Part of a small language model's weights.
Training: a variant of Muon for these matrices, 800M tokens, 6105 steps.
MLP neurons of a small language model. Each row is named by its layer, matrix (down: output weights) and neuron, and shows model dimensions 112-239. Each number is 500 + 50 x the weight over its row's rms, rounded and kept within 0 to 999. Numbers have three digits each.
Before each neuron's rows, "raises" lists the tokens whose logits its output raises most directly, leaving later layers aside.

raises: "them ", "themselves ", "nothing ", "him", "their "
L3.down993:391576501351491515409470454562548556525457562482555436435530561443494510509507467479609610526464426492407489555536547477469576462457517499478432446525483446536519478482505586533587566447581560468496572475429524593519374492466531495607531501508488491523365550468453554502446527487477480497498471520404383513536499571511488545486514458540359550444578514584506551484468575495492475500439

raises: "together", "they ", "they", "while ", "despite "
L7.down1135:604543486542460561448469556554398416509529512454540527600558461416522496509453485500442445473545504519482464481433531511493608531549510410528558476474593496526551522581530599478526489518412495440521483510487482492513422523511498497470446520487490504471494507554503413484516470500583585464534448519495470364503455497508569462563467550462464519474508447482498518531453373554493456491555

raises: "they ", "he ", "she ", "however", "these "
L7.down633:518531503491555532455532505464511442442497450429576425485476503482527567433596469512535515463546457536525523516459596480464432483424471476470528487594530436508524463519482452592470515522551500506496531579496542561494546472563587517538492559571577458538430476539478404419518554466464440522434536531465551495530496442424428584405558491521404425552472505454497481530539455447484479615434

raises: "know ", "themselves ", "have ", "whom ", "are "
L3.down1175:476442497419514476412533416465541438459455510548482490545497562436413466490475453602598548538532562481493508427478598508486403512530453435515523495436531565489424470513467469547521416426446453515499426447459593506452426532494491383538442521417542550562563517626481456435490478482630528546492538547433488516480586488390639488427468574464538447502547461525529505569575448482445463454454

raises: "which ", "which", "whose ", "who ", "whom "
L9.down465:495433564352496646514508493520456484442463520436428536445477486446477504418494481544548598496477536584467493508475528503582419506474509490574464494525522473508441440489576606446503565551445416480472526513529454533418517509442451525415511484536501568528501409581427497412510501491594418489547529461486493552609496554456545523467535525377469480390463486520440399391501573585595565540462

raises: "have ", "be ", "whom ", "become ", "jump"
L2.down1059:433579473467538421514578488562511444469411550495455498572610482503494554485474584560582443490542487511549478464444430565497470517514514482534443457448483478475418530447464547460537454448444561511487490540543583399427583494525457491462414390524484431534466422459542443491579558581434464574500481521521403519482562503528576460571441504492477517571508560544459552508391529470540499474506

raises: "themselves ", "them ", "him ", "their ", "again "
L5.down578:440543518398414538442488477458496578463448508556458559468526468492493559574587448558514464432529453480565559432497533412527511472455540488433573454531560538537494503509623547535467498498503407493522477470458540546571459423461529468502522446527472517543543541462370636477419515518594555523538470511499433552472569527443476495388516549456387564513547506482522583440570539520470492569391

raises: "him ", "this", "you ", "\"[", "them "
L7.down135:553514518551513529432590479605493438546468648580544538449502550349511554557517452582536454480513458512468529470559627415474505451488485512473477498450550514500395507485492540497613493508562533427475537458512557670525501522509557491606542543548485527506475549528579506451501397528528447522525511556522418518591538492512445559597649484562459510489516540507599426482490478526556549547520

raises: "|", "===", "others", "| ", ";"
L4.down1036:459548451429478483471555516623494532628514518500497581433577511426464398497439509465490460462442506422459409547596422490472503466525546579495600426472529540487518423531473602513535531447483499511476412485535464428547546506565445518475438543552404379481541413509501495596567589528491452558501515499568639462469450478477520579548515537478473484502615427416395550466470481516557497509548

raises: "they ", "they", "though ", "if ", "she "
L3.down1012:475523505516429479427539526443572470531521627494580462543508572428497491557480540509504590583507465531467563536590558447498466511408520491552452470471580510464514497529524594502518392375626548543468481484453510526493547586496475505511569587510486475533507539442511508479622465538549498423559501473533515451535470462399504551545585537498431426515510434541529541364514500563470539601546

raises: "comes ", "saw ", "came ", "is ", "becomes "
L9.down902:557541410512508530532506545496416556558428436557427495561463498508484460604453475530353467466560538506493517439459469512582540485556457568448460533470517586464555505349519531462524392461513488424557452499569557490416510481498555525546541527404470457440488461575523507413463559551583596486458464521463446506507519469510472487534517563476510561473529432501497452509480576560402527444544

raises: "while ", "despite ", "but ", "following ", "although "
L2.down240:513499561595467573419500489459570445503645582512551523474476505449468461547537581530505398457531548521606544483556514490462539568416485496554480528519476519527504494400589570485545480459476563572563528662514401447508396495441487506511488536493484515424424514481502481492554452479496577487530484508561507454561378479468576465491511516551430609527563455498486532517485442550457540539421

raises: "have ", "are ", "were ", "want ", "such "
L2.down898:505463395423514518435485524479561492527501442590468479497490475491573513495489398519586512460473583509476525529388587519470532484534543412562466423430482532513504409557450474549519380453513474506524447429398495598548515466490559409507509487580522493554403506471489470460464483555537529401501479559511409495511541545468579531408521486412563500497502511548565511449572545538468370436516

raises: "other", "sq ", "ned ", "others", "others "
L3.down455:438473518542573461465613642452507545463469617506509491490484474527480477526457491512482507414499453631525440513466491521590480617489508445484567447567476579517482436548500485459568503467563578518490547418507524549476528530415518496474455605510517509522437502477527491494590514484442492511518567322484463408502565555386437481497545543521536486481497503503476521490551443479497544581564

raises: "married ", "who ", "whom ", "fight ", "hun"
L5.down1182:478578509501562476475540436498499515357521521498445456574461425537494499493479493486479457523496572509581484456504426347455453506497517496478471606487516449561489513437464466496552545426435545496470435573518549498541564442555533477479433442523487551460476485479567474451510472566528493539534642572473512514451565418533520467607457536524425473425490425497521530485456445574476539417434

raises: "and ", "& ", "for ", "in ", "of "
L2.down266:542514451568549482393542485611517421582524442459425473538506469598500468449482485557517540453452504487537587464515524512516581597551524459471459530527475448445455466555516364600323494597479519486471504516495513559485508620562541434544519332551454501501413503500477469504400525445533470531496532449534477592470528492507513569489484504438449505532466508508529498568403543406465497564412

raises: "whose ", "which ", "whom ", "who ", "that "
L7.down589:482425476528547548527493491496552470529478405488462536566507481490381502394552475516474439527477478540522478433384512576485511467474494571479482497543534422527533472440647540465520504521528510370495463585501482515456420503463513422436496491526453467441512480562596439507482484506499585538522501499519612533563634461413591525523439555417440460465487409548505507528508424450480379416466

raises: "called ", "believed ", "characterized ", "described ", "defined "
L9.down22:550478462499453598503459561383546430478418381581491522459580493471602449593417383494504530492504480523497593590412540590492534465508496508453554534420533507482417441541548562522504527471477542561537533498473504458529405526500533507493476436479587531480553480570525498459439446583436474477532573535440529460408588475487474414519483492495537518450511494539454497429508431453465453499469

raises: "after ", "following ", "despite ", "due ", "during "
L9.down342:435425534602518448482470483499566589470436508487574507433502421548559455592534549458529537410519532484543427588529571500473545472420630435451423578488569490462547529442543610595501534513469417488498502522472475573609467534544601486503465603480497484482384554548436480515520591529476525582515507509486560427399460489459425549501533531466446383451546398377545504481485450528444493486528

raises: "(", "and ", "- ", "of ", "is "
L3.down603:532563489619530437438610504675528464592505509458442522512482546559504450517488458473615473364467469517560517476468472586530532512529490480505504515505440457510496534429422374479403523480455515526513442579483452554415506564632467504495527427525470548450404538529486511516505519425500537546528538465605555441468489475550545527493432546521511460573460462442463480534353535477463488503531

raises: "how ", "what ", "those ", "something ", "this"
L9.down610:442570536507517456461455444481459532495518539533513497550466520446450521461512491567639408419541448499483475458510546498522541500560528503459568466493551526541477481556496692491656494463551376460432469660506502506537482482433512425570439567536441474482515492452506573502447553519502519476510561487422455552562557527459468523516577531577271499486520493566534502567580465532551469532486

raises: "other ", "existing ", "previous ", "others", "others "
L4.down1051:419453428589463520596577486667478561466495571481482548555548578635531601533475499519616457524532435539540457483523521576474523552514552504481458461495552469512456483576517459553536517472511478515561538458534505498525581540474496497412383572509485493569571540488481599423494438514502469498517447480474433509476474514521577599573579595479501481457439504497505501509555417620529442513567

raises: "him", "she ", "they ", "it ", "they"
L9.down959:516617480488378541509492500586463611602575444505549489488530491549555482461490486567533545464494524494466498426447528478574502490432457422459464552476547536498483447474506539483612489525444417484420554542464517481458403456489548468478512576488572515548500461440474482517488529525518451545453573408441539495507456552569483538520538543605475561482491488417549478497499518435453582547548

raises: "are ", "are", "were ", "were", "include "
L2.down1085:524459438511387586526416532481582487516417426529537488576593539486580569493490453521592466493512515484505497454436489469535596580509518481505563433452501588516545451581459481554565440548462521547548456460412476573455498510484455434443554526470506448521497570507542485530489506478581593519487528511411514460490565487471574481460438536499579494465591511549526492509554527471450503498459

raises: "it ", "this", "them ", "him", "it"
L9.down967:548504566517570445399508468540510642471443578590530490535473540446421395565556506448506466385510376457585469450389533469493627516565447541625621509502457481532493568466582535443582558544560454460461531581487424485554433500475531498590526539541459494524445548478476499459498478572548497529501516537398383508438510534497416541461560477551461482453474456611550509484520458507530521519498

raises: "are ", "were ", "were", "include ", "themselves "
L4.down261:513470379427388596454470594480659557463460339539558531508512467530471541506523427532480486480462570482479489422422463478509543509465471445540521482404421560507512427542523481529496412467469498532529552492497487543460519476486498446509561516502468523463489532472425492515440414445539607524588540467485564400413476500425547524407437516488495577413574517543524488418571547490502451499507

raises: "which ", "whom ", "which", "whose ", "course"
L9.down750:516473610450574495419419550536528569480517505407490515491465506536436565387430429580585519591465457514503535481482556571473421452514547558474481354505494465499500506444495572511528469525426561552408487456511471443477446466484494483426503525457555530561475485666562481518530431524549406466408546486556472577602475475531554472479523563473505479564474543437463480481554553494583524479537

raises: "days ", "following ", "weeks", "ently", "days"
L9.down7:464457525424470504418433559481440491451564500466561489526425502467532487513522588434460496496507550484514508503480535367511483534434504470488537527577520470516573531461480422547480598611511527537501538528502445461541481459559501506410528523428586494503397541515536484520458462580474449500417475523446530551524453519578521531478471466561493416525467513605514486494506520498508481499568

raises: "she ", "he ", "where ", "her ", "including "
L2.down131:498456538511568585469507480563611470534477503509480570492466620438481592476553595451612505471590467659468555508462432555590448466449500476432454433420544465440548428507496517424536488498497548465498449481484501520630463480557604533529479570421526453524536509561538467458580476556545447515483511513517540487487547536529453474524498518582459467550525594574478508483478583497526496567420